Weights of a small transformer language model.
Size: 11 layers, width 320, 10 heads of 32, MLP 1280 GELU, vocabulary 26442, 22.2M parameters.
Training: a variant of Muon for these matrices, 642M tokens, 9794 steps.
MLP neurons of a small language model. Each row is named by its layer, matrix (up: input weights; down: output weights) and neuron, and shows model dimensions 176-303. Each number is 200 + 20 x the weight over its row's rms, rounded and kept within 0 to 999.
After each neuron's rows, "fires on" lists the tokens most often at its 100 highest values on Wikipedia text that the model never trained on.

L8.up804,230,221,197,165,204,184,200,182,205,167,188,200,190,219,182,222,227,193,189,188,202,211,213,177,201,175,216,216,222,216,183,192,223,189,206,163,223,233,155,221,228,183,198,236,214,205,207,222,200,199,181,186,184,228,230,215,169,197,224,186,191,169,191,249,219,214,183,208,198,184,221,192,206,258,215,197,180,170,222,227,222,222,185,198,219,232,238,220,213,215,198,180,229,204,182,204,183,195,237,200,197,211,200,212,194,209,157,230,162,204,200,187,180,206,196,220,188,201,212,182,169,207,201,184,206,184,209,213
L8.down804,186,159,219,187,225,220,198,229,187,250,219,187,164,206,208,221,192,175,180,194,200,173,173,200,200,198,195,193,189,200,192,167,234,194,199,165,187,186,211,217,176,219,158,212,160,178,180,226,198,216,189,202,221,231,234,161,193,213,188,215,201,171,195,192,211,175,214,194,187,175,184,166,202,219,237,175,214,217,176,235,191,222,208,207,191,236,213,151,198,194,204,196,190,212,163,169,202,170,197,178,202,187,230,207,206,182,201,215,211,192,239,209,208,210,173,187,199,203,217,213,190,210,223,215,200,239,200,211
fires on: " "

L7.up706,183,203,203,195,198,193,224,170,177,176,181,182,184,188,169,195,196,206,207,179,196,165,195,198,206,195,206,223,216,197,205,191,195,226,194,193,226,208,183,173,201,183,201,212,210,172,204,211,229,240,181,185,192,191,185,219,189,225,201,159,183,197,163,249,221,185,194,204,220,177,212,182,179,208,205,205,153,218,190,177,234,225,176,178,234,173,207,203,213,142,173,192,185,172,184,218,207,200,227,203,204,206,204,209,194,202,230,195,245,157,214,228,166,247,190,227,189,173,194,187,210,215,184,201,198,204,173,217
L7.down706,219,193,167,217,190,185,206,225,215,188,202,210,142,233,211,199,202,230,234,241,274,202,215,168,225,214,177,165,189,180,185,206,203,200,180,202,241,229,217,187,199,219,191,223,185,201,172,181,193,209,203,181,188,203,187,172,188,180,240,221,206,178,250,145,215,206,211,215,181,188,202,173,191,229,214,188,177,219,223,169,235,211,205,232,186,206,203,220,208,203,209,199,220,199,223,170,193,192,208,207,203,196,182,195,209,189,197,193,193,179,194,207,235,203,198,190,194,196,208,190,189,210,225,191,207,202,231,216
fires on: " ", " (", "-", " the", "("

L8.up109,228,169,225,150,215,199,167,192,220,202,207,183,228,208,190,202,244,191,212,195,216,229,186,219,227,186,187,191,203,196,215,237,191,204,183,166,229,177,205,206,182,177,188,170,197,210,152,191,196,201,216,174,197,191,203,195,220,215,180,193,186,219,187,199,193,195,191,228,208,186,222,200,187,186,189,217,196,185,187,222,199,223,189,220,126,187,193,140,197,197,155,199,187,207,182,218,196,202,196,203,219,214,219,213,176,214,198,195,209,205,220,177,167,190,205,198,195,222,197,174,196,212,220,217,196,248,208,206
L8.down109,189,196,197,166,227,221,204,249,195,227,184,179,181,229,187,192,210,184,198,203,201,192,217,172,198,167,167,231,224,214,206,184,196,212,202,188,200,205,199,207,194,194,212,194,214,200,171,229,170,175,193,204,181,229,205,194,186,192,204,222,201,215,157,189,163,167,183,227,217,192,226,206,215,169,227,174,189,213,198,217,219,177,185,200,190,231,210,206,190,201,195,197,150,231,216,218,188,194,151,182,235,196,205,226,233,197,210,211,218,190,205,218,165,216,154,218,193,168,228,214,212,195,208,183,205,220,184,224
fires on: "20", " ", "–"

L8.up962,194,196,186,199,200,190,230,171,220,216,210,201,189,239,183,205,194,214,246,215,201,227,195,188,208,218,218,201,207,209,232,245,187,214,170,218,195,191,181,223,218,183,174,206,186,195,185,226,170,209,229,171,195,181,220,200,184,214,203,165,202,221,184,219,224,207,216,187,197,220,203,198,194,191,216,199,222,200,215,185,226,154,189,227,161,197,196,150,214,189,190,216,197,184,189,197,198,203,181,175,198,208,185,209,152,182,177,195,197,212,187,180,162,195,214,188,204,204,185,200,198,194,208,195,225,183,214,240
L8.down962,180,153,184,200,231,203,200,218,165,207,216,185,208,217,205,199,187,205,178,192,175,201,216,185,217,193,184,208,187,166,227,213,180,193,201,179,232,190,192,192,211,220,203,145,191,229,217,189,209,196,199,129,215,239,200,205,197,247,223,219,192,193,183,198,223,200,209,203,173,233,207,217,193,210,210,185,208,200,208,164,186,256,196,195,218,198,194,204,181,193,202,194,173,195,215,201,191,212,214,217,195,194,179,211,215,206,186,218,180,187,204,180,208,223,182,183,188,205,225,220,204,188,192,168,183,228,179,190
fires on: " "

L2.up999,191,225,221,184,186,207,189,210,207,204,200,191,222,189,195,183,231,219,229,207,194,201,220,204,121,216,194,211,176,235,198,190,201,208,182,187,203,179,186,164,245,199,187,207,206,212,214,194,195,202,205,216,179,210,188,194,229,198,190,190,195,208,167,184,174,222,218,197,196,200,223,172,240,197,224,198,188,200,194,205,190,203,225,199,199,208,237,212,206,221,174,211,205,194,245,202,232,208,191,229,219,195,185,188,191,154,174,188,194,224,156,231,167,184,191,201,193,216,200,197,206,195,205,214,250,174,191,194
L2.down999,185,188,177,220,207,168,215,191,215,220,179,246,194,218,199,213,204,185,200,185,187,217,192,219,219,232,206,251,182,196,204,189,179,212,216,182,212,195,218,184,175,203,218,213,189,227,201,198,219,179,223,171,202,200,216,206,173,170,198,180,216,191,200,194,185,241,214,205,211,203,170,161,197,201,209,182,169,249,195,192,183,204,194,198,197,205,204,226,177,153,206,241,203,198,201,225,208,198,230,169,208,216,209,231,216,172,196,182,224,181,220,234,220,218,230,193,198,181,179,224,194,183,199,202,167,202,216,211
fires on: " as", " by", "\n", " age"

L8.up746,175,179,171,230,194,158,229,210,192,190,208,202,189,233,195,161,203,215,229,205,207,158,177,183,181,202,201,223,215,199,218,224,225,224,185,179,165,197,213,223,221,190,189,192,186,176,200,194,189,220,191,233,194,202,168,180,217,194,174,191,210,222,204,214,223,171,213,197,164,175,205,198,221,215,184,242,213,211,203,196,185,210,142,239,241,223,191,232,213,185,232,176,186,207,187,195,209,195,218,192,201,183,190,188,187,180,169,190,195,188,199,211,217,244,209,213,220,191,205,169,195,200,156,188,196,175,198,211
L8.down746,212,179,214,202,210,231,188,210,189,237,184,222,202,165,208,211,215,170,165,217,220,218,209,225,226,227,175,221,178,192,208,188,216,196,196,175,196,222,204,230,191,229,180,204,213,185,195,217,198,207,198,194,185,199,239,188,193,234,227,224,227,214,173,185,237,191,195,180,186,178,206,169,241,201,230,212,221,214,209,219,180,205,248,208,185,190,198,147,192,196,217,210,173,178,218,193,188,196,194,216,202,184,224,228,191,231,209,191,184,221,220,173,173,207,192,189,175,182,205,222,211,228,192,215,204,209,188,186
fires on: " ", " (", " we", "\n", "We", "\n\n"

L8.up281,198,194,191,204,214,199,211,203,191,186,235,225,198,163,215,238,192,214,206,192,196,224,216,186,218,179,187,190,211,184,203,231,220,150,246,199,209,185,215,162,176,158,165,200,225,179,216,180,164,182,224,216,189,204,203,203,197,203,190,186,202,238,171,198,178,202,185,193,196,176,241,215,185,182,197,228,185,195,185,199,221,200,163,197,200,181,230,205,223,197,218,192,198,191,159,195,169,203,218,227,214,191,175,169,194,234,220,196,196,211,223,212,181,205,219,196,184,242,163,177,199,207,191,186,202,181,207,198
L8.down281,176,165,184,194,204,215,186,192,238,205,194,193,201,194,219,218,211,198,192,186,178,217,199,199,201,176,226,191,180,159,196,224,193,157,236,155,155,213,173,178,207,214,170,202,178,217,220,199,205,179,186,194,182,196,206,187,177,222,180,186,203,194,184,223,211,213,189,172,198,203,219,197,197,207,224,183,186,176,193,203,200,227,185,170,176,185,223,215,203,166,240,222,157,241,199,194,191,186,177,182,186,190,208,183,206,195,182,239,217,195,225,209,180,234,212,162,171,207,188,236,216,224,195,187,178,219,193,191
fires on: " ", " .", "19", "18"

L8.up1229,194,197,164,198,243,203,205,189,157,198,201,200,193,214,214,242,215,205,195,217,221,204,177,207,219,200,202,231,205,186,219,201,201,216,203,184,232,179,224,202,195,212,184,221,205,209,188,183,181,180,167,221,201,192,235,209,207,211,224,225,193,173,209,195,213,202,201,215,178,221,205,199,212,204,241,190,211,198,220,213,191,143,201,206,177,194,223,218,195,208,197,231,173,185,187,206,185,192,202,190,256,196,200,208,218,217,167,178,157,166,206,176,193,221,196,191,209,180,214,217,150,203,178,202,247,175,238,211
L8.down1229,231,169,194,227,201,227,204,243,219,179,173,223,205,197,218,204,182,165,170,220,196,204,209,186,209,189,189,199,202,215,195,219,180,195,217,187,211,195,218,178,205,236,224,223,195,206,194,221,215,226,188,157,181,196,211,211,189,210,217,223,241,170,171,206,195,177,171,174,225,203,230,236,219,217,192,176,174,209,206,177,196,211,207,187,226,187,203,175,205,202,177,213,247,187,187,205,216,198,232,197,185,167,193,206,172,177,191,181,203,225,192,173,187,207,201,215,164,214,219,217,246,181,230,210,186,207,210,172
fires on: " a", " A", " ", "A"

L8.up434,195,221,224,184,201,175,203,166,182,156,237,227,202,209,193,193,189,183,193,225,197,207,183,217,199,193,194,206,188,202,197,179,200,189,198,203,209,211,186,187,216,244,207,222,222,249,203,191,182,189,184,236,204,201,173,203,179,227,221,204,229,198,197,181,191,188,222,194,203,193,175,190,248,190,207,198,176,206,210,200,225,168,200,166,172,212,221,188,188,177,217,180,228,251,217,164,198,192,206,213,213,186,218,176,195,189,190,223,205,170,229,194,186,193,240,195,167,194,196,215,220,209,165,207,220,189,231,170
L8.down434,203,208,190,206,226,239,203,211,185,211,180,225,157,173,201,193,188,221,221,173,205,201,212,138,191,224,237,240,226,176,207,213,227,183,206,201,219,238,244,161,194,190,197,226,192,181,194,184,182,212,218,193,193,204,153,202,183,179,212,192,174,196,253,168,180,205,183,176,202,176,176,205,207,212,198,215,215,201,229,206,195,214,211,211,209,180,207,205,210,182,205,166,199,199,198,179,205,219,232,198,165,186,194,181,203,189,201,186,220,197,178,201,182,198,209,211,209,232,182,214,202,172,202,178,218,212,220,209
fires on: " ", "20", "–", "\n", "-", "19"

L8.up773,202,195,179,159,188,214,222,178,207,207,217,180,214,209,215,171,175,191,196,216,201,213,206,191,196,196,211,177,229,204,176,163,212,183,234,188,195,182,180,219,152,242,207,191,200,211,179,190,194,165,200,267,219,205,183,201,192,189,210,204,209,199,153,193,238,202,175,180,231,178,189,199,240,193,184,225,186,218,202,206,184,165,198,216,187,208,190,222,184,202,220,232,206,175,214,191,221,185,204,215,203,152,200,189,187,206,219,179,220,198,187,188,190,223,185,222,212,185,209,199,184,191,188,226,188,179,217,224
L8.down773,219,204,173,205,180,209,184,222,183,220,184,204,196,226,195,230,205,198,192,224,220,200,185,211,128,192,218,203,221,197,208,217,190,207,208,227,133,214,208,203,193,205,189,222,190,185,179,211,188,212,208,183,179,180,159,187,237,226,195,193,196,209,240,204,213,202,177,221,177,225,196,228,206,239,187,188,220,177,219,210,218,197,198,196,228,157,174,188,221,192,207,184,198,197,223,212,200,168,206,187,170,192,211,168,223,213,230,219,192,210,195,193,197,220,240,195,193,222,189,210,170,178,177,210,185,181,204,221
fires on: " ", "–", "Review", "20", ":"

L8.up595,210,182,200,200,225,181,227,185,172,204,213,168,202,176,231,195,198,219,176,182,172,201,188,170,248,180,225,185,239,191,218,195,241,196,203,206,224,204,215,227,233,193,200,214,171,173,190,233,236,219,202,164,204,164,235,198,192,211,205,216,192,219,201,200,219,194,189,200,193,223,218,176,191,195,217,194,187,248,183,209,220,214,173,224,223,186,169,203,209,214,211,185,174,164,196,204,213,166,182,161,234,213,218,221,184,228,196,220,192,197,196,214,205,217,187,201,163,220,204,159,195,187,207,179,236,217,184,197
L8.down595,216,153,209,205,224,217,179,196,175,200,175,234,158,185,217,195,217,192,184,188,191,212,196,226,272,228,200,210,198,193,209,192,214,213,173,178,195,195,223,219,202,210,203,233,189,219,201,209,203,243,200,139,223,172,236,209,216,187,225,204,216,226,187,181,220,224,224,223,149,245,205,198,191,198,172,221,218,188,195,210,192,198,234,228,191,194,190,202,188,206,218,211,159,212,192,196,201,142,224,183,195,210,195,226,226,194,183,192,213,202,193,196,207,208,172,212,171,210,203,213,169,201,194,181,199,204,212,197
fires on: " ", ","

L8.up1053,190,166,205,201,218,182,210,259,204,209,199,215,187,189,177,195,186,202,202,238,214,183,229,202,200,198,183,217,181,184,215,183,200,253,206,203,217,209,203,187,177,206,194,197,208,196,249,172,200,223,225,187,193,215,181,210,210,203,203,210,195,157,172,238,200,211,193,219,201,203,165,191,211,219,205,186,193,178,213,207,212,196,189,220,209,228,188,196,180,178,181,173,181,157,183,217,233,184,225,179,219,174,193,218,179,213,222,240,169,208,201,204,194,202,200,224,243,186,226,200,233,183,225,273,217,202,183,182
L8.down1053,226,220,201,190,205,215,172,197,255,227,196,186,208,215,211,221,202,190,182,218,221,182,172,209,178,212,191,193,192,184,199,186,192,165,192,211,195,228,216,194,218,200,160,220,160,186,176,208,208,195,204,211,203,177,202,180,188,212,184,224,181,220,227,185,181,215,217,211,205,197,182,197,218,184,230,172,208,204,195,195,193,219,211,204,201,240,189,172,233,224,220,203,220,193,223,211,225,162,211,198,232,196,200,176,229,152,180,180,239,220,213,213,155,189,191,180,231,211,196,200,206,209,218,182,239,184,194,208
fires on: " |", " is", " ", ".", " –", " become"

L3.up911,180,211,190,214,204,196,232,219,187,157,212,173,235,194,216,210,208,185,181,205,210,221,210,185,194,207,210,241,199,180,199,205,190,242,194,239,220,219,170,208,192,232,196,159,181,185,166,223,173,160,215,230,223,207,235,218,222,223,217,195,160,202,175,202,186,195,216,192,197,210,191,196,216,187,184,192,203,160,224,221,238,217,185,207,191,214,163,206,232,179,201,202,226,212,199,187,200,182,206,174,166,220,173,199,183,161,201,181,219,213,181,200,212,201,222,236,229,182,202,210,206,205,239,148,152,180,157,208
L3.down911,201,204,218,233,229,218,196,195,254,185,205,226,215,188,244,200,222,164,217,217,204,191,187,239,189,221,213,180,167,203,187,229,197,188,214,256,204,180,200,230,214,185,223,181,222,187,216,211,201,211,181,242,218,209,199,178,237,199,186,221,178,208,218,201,217,214,228,198,206,199,200,189,202,175,205,189,255,197,181,194,197,191,196,216,174,220,215,216,184,240,193,216,198,178,203,181,181,198,195,209,188,189,224,178,176,194,181,211,182,202,187,223,191,186,208,184,210,200,231,201,179,202,183,227,176,202,207,170
fires on: " by", " most", " following", " the", "0", " as"

L7.up958,239,186,197,166,215,189,203,188,184,191,254,216,202,227,222,245,173,193,215,213,195,217,218,214,225,209,200,197,224,198,190,185,214,215,195,148,221,170,173,193,200,197,182,221,220,184,186,225,190,164,208,206,210,192,215,212,191,196,214,227,227,210,239,223,208,204,195,215,216,187,171,159,224,212,191,210,202,208,205,213,202,164,193,200,193,208,210,197,220,183,214,186,207,193,199,191,201,203,187,180,183,210,197,189,178,224,192,176,191,205,210,195,216,200,196,192,215,166,248,191,199,199,211,205,191,197,209,203
L7.down958,239,188,230,148,199,223,198,218,160,218,193,167,208,211,176,223,190,144,181,186,175,180,191,164,187,210,225,187,244,179,162,174,255,210,177,185,250,202,174,198,225,189,229,177,173,214,160,238,198,200,194,215,170,197,238,201,197,193,230,215,201,209,197,205,180,189,229,207,193,197,206,172,203,198,204,209,202,203,181,197,207,182,175,230,200,204,212,191,186,186,223,198,198,220,210,215,195,230,203,159,222,199,200,172,184,181,196,228,194,203,220,217,210,179,205,235,194,186,211,199,193,176,214,195,208,192,219,204
fires on: " "

L8.up1006,166,179,177,204,233,178,216,204,162,187,206,190,195,211,195,210,193,235,177,214,221,187,237,174,218,207,198,211,210,211,195,167,201,195,192,178,191,209,213,185,177,242,217,191,225,194,199,212,211,179,216,196,185,208,181,208,213,217,207,197,213,215,204,188,210,187,197,177,182,203,208,214,218,207,171,170,224,182,205,166,197,182,204,159,180,209,236,186,199,181,148,197,261,179,198,212,229,209,189,189,244,186,189,185,200,198,172,202,190,222,218,245,160,187,188,234,211,209,217,245,185,211,195,253,201,197,195,187
L8.down1006,206,199,211,208,212,196,198,187,167,201,188,243,194,201,201,213,206,198,182,213,187,172,229,197,205,203,186,211,217,181,208,204,227,218,233,153,201,188,214,188,241,199,193,190,234,187,238,201,188,193,231,195,217,193,217,147,217,195,200,208,191,141,191,209,189,180,240,181,213,173,212,195,194,177,207,191,222,183,211,193,201,201,197,184,189,250,221,212,209,214,208,184,222,200,214,206,243,210,192,199,206,174,203,199,214,185,189,190,176,211,178,221,212,219,215,223,207,187,222,234,204,211,186,200,169,182,254,202
fires on: " would", " to", " f", " F", " will", " C"

L3.up1110,197,244,212,188,204,184,209,212,211,169,215,187,197,252,229,177,178,185,223,216,191,193,221,218,164,210,201,205,186,235,183,168,231,198,195,224,187,185,194,187,206,194,228,195,206,178,199,178,217,204,159,176,191,240,193,191,187,195,172,247,183,197,179,184,195,223,179,180,177,184,188,186,214,194,223,213,225,170,178,209,195,213,191,211,157,171,219,184,230,206,186,253,184,202,208,190,219,234,197,205,205,209,208,202,205,180,228,191,208,200,168,235,220,173,240,221,169,197,209,157,203,205,214,198,190,236,151,197
L3.down1110,211,187,194,189,248,190,206,211,204,217,200,199,188,196,193,202,199,157,208,232,224,213,182,176,190,211,185,229,184,212,177,189,194,165,187,168,180,214,205,207,197,175,175,195,170,188,211,223,180,215,208,177,199,198,198,181,209,216,238,194,256,194,204,199,196,197,195,203,211,220,229,210,191,206,207,215,171,178,202,208,180,174,226,178,181,192,171,180,188,229,207,243,161,188,180,208,170,220,206,179,234,213,218,205,186,200,224,212,223,178,199,212,224,163,199,193,184,255,199,215,226,210,213,223,207,181,208,196
fires on: "ing", ":", "-", " \"", "–"

L3.up405,191,187,206,223,169,199,193,193,198,217,228,208,224,190,191,183,232,219,203,163,196,188,238,181,183,178,170,200,187,194,201,197,194,223,247,229,229,220,215,169,174,239,213,175,184,231,198,215,184,222,212,215,212,222,206,225,191,236,207,215,189,183,205,194,186,192,188,209,202,176,180,231,214,206,215,211,157,206,193,196,222,236,199,209,180,205,177,197,205,218,182,167,178,211,215,196,186,219,176,220,166,187,204,193,215,156,219,190,230,177,207,174,208,201,156,174,221,180,184,190,213,214,191,216,180,220,167,231
L3.down405,198,145,228,225,203,200,198,184,171,201,240,203,158,181,228,186,188,219,197,248,188,212,196,220,209,218,204,169,174,169,199,178,205,189,239,185,221,213,184,170,173,199,175,217,221,189,187,185,181,200,194,168,199,189,169,185,206,176,183,208,184,159,195,204,176,212,215,193,186,216,233,241,222,198,205,194,199,201,233,199,180,239,218,202,198,174,210,196,173,204,203,184,200,200,172,196,210,195,226,196,235,208,215,238,195,214,191,206,171,188,202,227,201,190,182,190,227,213,179,189,197,141,231,200,186,179,237,191
fires on: " of", " their", ",", "'s", " |", " and"

L8.up1122,205,205,197,170,197,191,234,172,159,231,215,180,185,196,186,206,230,208,212,203,210,188,168,234,248,191,193,183,235,215,217,188,222,195,210,221,224,184,192,220,201,195,217,189,192,200,207,196,188,194,212,190,194,190,203,185,200,172,211,210,219,212,161,198,197,182,167,239,185,205,170,203,172,188,218,192,182,189,211,205,240,206,159,216,191,179,207,246,221,246,192,211,206,201,214,157,176,198,215,173,229,223,217,219,212,227,195,244,196,215,199,206,238,191,210,213,175,208,197,149,177,218,239,188,229,200,178,205
L8.down1122,195,186,184,202,231,181,196,231,201,187,195,222,174,199,187,223,195,230,200,252,236,203,155,177,207,174,210,194,199,187,183,178,178,168,223,156,209,181,211,179,206,197,199,233,218,216,197,214,164,199,200,158,211,221,189,199,248,195,180,207,225,214,221,191,172,215,196,198,222,213,220,195,212,181,211,213,188,194,195,185,156,211,259,164,203,186,236,211,188,173,174,198,185,232,169,211,214,174,204,180,203,199,245,198,159,192,213,161,199,188,193,204,193,188,186,255,170,197,199,213,207,206,196,215,206,196,201,193
fires on: ":", "′", " F", "°", "-", " Jiang"

L7.up476,204,201,200,213,255,179,217,232,158,192,193,208,189,205,181,190,232,172,209,218,189,178,222,182,206,198,232,181,218,174,212,145,218,188,200,195,202,198,194,202,205,192,225,182,162,204,213,195,205,216,194,206,188,196,211,185,203,173,233,186,187,197,234,244,204,198,181,212,216,220,228,201,201,228,223,231,184,210,212,176,199,188,182,216,221,213,178,212,138,218,208,218,235,218,223,186,200,205,206,250,203,213,207,193,210,220,222,147,200,174,192,200,201,220,229,233,215,215,217,188,206,203,199,185,201,180,209,218
L7.down476,184,200,185,185,252,227,187,184,225,206,208,198,212,146,204,184,201,187,204,170,164,216,182,199,206,206,180,226,172,211,191,179,172,207,175,205,186,217,224,208,196,209,170,200,189,148,216,234,160,229,198,172,219,205,207,208,201,228,216,202,197,196,159,166,222,211,213,206,196,190,204,203,193,190,184,195,193,195,204,207,183,238,214,172,182,175,228,184,199,178,210,224,197,208,177,206,207,185,187,191,199,202,220,225,211,209,182,200,188,191,208,209,194,181,166,218,187,199,183,206,206,209,216,199,177,182,212,221
fires on: " ", "s"

L7.up424,204,200,199,150,193,183,154,184,208,214,190,215,205,169,230,226,192,207,197,218,190,193,192,184,180,229,208,191,192,207,182,158,179,167,216,201,199,169,176,192,168,199,196,225,205,211,214,208,173,192,211,233,183,214,172,225,176,186,212,204,221,213,228,209,201,220,180,202,251,204,169,216,200,175,195,197,202,191,218,198,191,179,184,222,184,236,209,221,201,206,225,203,202,211,194,232,226,202,189,220,191,169,205,163,200,228,225,210,209,170,179,191,184,201,170,202,176,197,216,203,205,201,168,236,201,208,221,185
L7.down424,188,202,204,194,176,204,225,200,190,241,196,222,235,183,202,242,207,190,250,180,204,215,208,180,175,218,211,208,190,174,166,198,204,184,228,186,188,192,193,171,200,164,192,204,220,214,178,195,197,170,181,228,211,201,173,198,165,211,183,224,246,238,228,193,188,236,210,215,190,192,183,173,216,182,205,194,216,217,196,211,230,232,179,176,176,230,200,209,203,199,207,198,204,180,184,200,205,206,200,175,204,192,205,171,215,205,170,194,230,168,181,211,161,184,219,224,164,205,186,205,194,196,173,207,223,228,192,200
fires on: " ", "19", "20"

L8.up564,220,222,176,196,224,180,195,177,186,205,193,190,210,197,188,177,188,183,182,211,214,219,183,216,226,182,172,212,189,232,201,203,176,233,210,203,241,192,218,210,218,214,184,175,187,194,186,207,183,191,212,214,218,198,183,236,194,189,198,186,223,201,217,228,214,191,196,182,185,198,187,193,209,185,174,196,214,239,183,201,183,179,221,192,215,193,206,227,198,188,168,177,186,197,195,203,200,197,203,182,189,185,210,242,205,224,182,203,224,205,216,185,166,229,205,214,226,161,214,198,215,191,191,235,231,199,166,219
L8.down564,187,163,221,196,181,196,198,212,203,197,171,165,230,186,168,213,199,199,176,179,202,194,210,207,230,254,220,191,163,234,182,177,200,189,179,229,244,185,168,194,226,195,198,176,205,191,202,222,237,216,207,172,179,202,234,203,203,217,219,185,219,195,192,205,212,199,214,171,149,245,235,218,199,176,209,212,207,208,178,183,226,211,206,202,217,189,179,236,219,210,201,193,215,204,219,170,195,175,183,183,209,200,203,192,201,199,195,229,199,206,153,212,223,204,163,186,205,179,208,200,186,199,218,223,175,179,170,204
fires on: " ", " M", " Sh", " D"

L3.up423,205,185,194,225,237,183,182,193,191,171,204,178,206,253,209,218,222,175,204,193,239,176,214,180,196,214,197,168,174,209,219,170,185,189,203,185,209,192,202,159,211,216,219,182,211,183,202,207,232,232,203,213,227,212,185,203,209,254,188,196,236,189,151,184,152,230,160,238,168,223,207,196,178,215,204,175,178,206,174,191,212,232,199,183,227,217,222,216,174,202,181,249,208,232,190,188,192,209,206,190,202,212,179,206,240,157,217,174,221,220,208,201,213,188,208,217,178,183,186,192,199,183,184,233,203,216,175,203
L3.down423,202,181,195,201,228,175,213,181,223,188,167,213,170,159,174,214,200,179,214,213,223,198,175,161,209,196,223,206,199,197,190,177,185,200,213,150,227,193,196,198,196,190,194,224,169,212,208,217,175,195,237,177,196,188,200,201,197,157,214,207,201,216,227,184,191,195,178,176,193,179,194,203,190,183,240,213,216,161,176,171,198,196,172,215,189,189,244,216,171,189,223,204,207,183,203,224,231,203,197,191,233,205,198,190,205,177,221,164,210,178,206,200,217,219,222,214,213,222,205,261,221,232,187,215,202,172,235,193
fires on: " as", " to", ":"

L3.up665,175,184,201,208,199,218,175,192,171,193,235,218,223,169,204,161,214,184,179,206,209,236,192,196,223,180,188,191,198,221,203,209,214,218,185,194,170,188,163,189,194,202,255,208,192,208,185,211,204,220,218,210,229,196,242,213,202,216,211,164,203,169,203,202,204,161,176,199,217,145,195,195,179,216,206,197,188,182,239,204,203,215,234,238,198,194,207,201,203,213,228,165,196,188,193,215,171,222,175,167,174,203,194,190,202,194,193,191,191,190,204,203,174,190,195,172,250,215,184,195,209,211,214,169,183,229,170,207
L3.down665,220,209,197,227,184,189,188,182,230,210,195,158,155,216,202,212,191,190,218,192,196,179,206,217,216,225,229,181,226,199,203,201,218,193,206,193,203,181,199,198,239,221,173,182,216,222,179,217,200,158,206,204,197,186,189,224,168,153,210,263,210,192,186,171,186,254,210,206,169,217,182,207,232,198,214,169,197,215,237,170,208,205,217,198,248,196,204,216,205,187,191,178,196,172,231,183,204,177,240,188,200,209,217,203,200,202,194,200,220,216,154,191,175,204,187,213,233,229,226,156,198,212,215,195,200,222,230,204
fires on: " and", " it", " Radio"

L8.up462,195,179,234,217,212,166,217,239,202,180,207,186,200,170,211,197,199,192,193,199,221,185,197,180,202,185,189,201,229,216,178,250,192,210,176,225,196,158,204,206,205,215,217,210,196,185,198,222,203,209,183,215,228,199,177,193,213,190,197,206,207,185,194,201,197,169,214,223,183,139,203,180,189,211,193,198,220,203,198,181,203,216,209,223,221,164,193,185,190,182,169,197,176,184,177,199,187,253,175,176,207,164,220,197,200,206,187,180,172,211,208,221,184,203,166,223,214,237,194,183,199,203,199,182,206,193,210,188
L8.down462,200,191,202,176,217,194,173,226,215,223,187,187,196,186,197,211,169,196,196,191,192,224,207,208,247,165,219,192,203,185,197,226,230,216,217,165,228,181,223,223,216,194,211,213,211,203,176,174,217,210,179,195,224,216,205,188,199,190,215,214,207,198,217,202,211,237,194,218,191,214,204,217,182,193,230,150,204,174,185,174,229,219,210,197,207,187,225,193,204,199,213,176,197,214,219,239,188,206,150,202,202,165,194,210,221,191,180,189,165,209,214,210,245,219,172,226,173,166,208,185,208,190,206,181,230,193,187,158
fires on: " P", " M", "-", " ", "|"

L3.up181,199,160,206,210,182,177,203,203,192,170,219,219,212,207,212,219,199,208,227,201,221,186,217,217,200,208,203,205,235,212,214,194,201,177,203,200,191,203,177,227,189,237,190,198,211,168,160,172,181,179,199,220,215,224,207,202,221,183,232,183,188,168,186,181,192,188,221,202,174,204,208,213,232,233,221,182,182,217,168,223,218,191,226,199,178,166,239,215,168,182,195,198,199,204,179,218,189,180,210,213,175,210,186,203,236,148,204,221,193,216,196,218,192,208,207,179,196,192,223,200,220,211,216,213,242,194,234,188
L3.down181,191,218,156,193,195,217,165,224,214,218,224,227,214,180,189,187,181,242,183,203,151,200,219,216,203,220,212,216,193,196,199,212,204,224,191,205,212,201,227,226,183,173,208,256,210,190,205,213,212,188,232,203,189,201,169,198,214,216,197,215,174,186,237,211,191,187,200,207,214,202,203,223,197,200,225,187,196,172,219,218,161,202,178,173,243,208,187,192,185,158,218,195,233,202,216,219,200,184,172,205,211,151,212,207,210,180,224,192,191,174,224,194,191,185,225,181,175,195,169,211,210,181,183,193,186,214,229,207
fires on: "|", " |\n", " ", "\n", " As"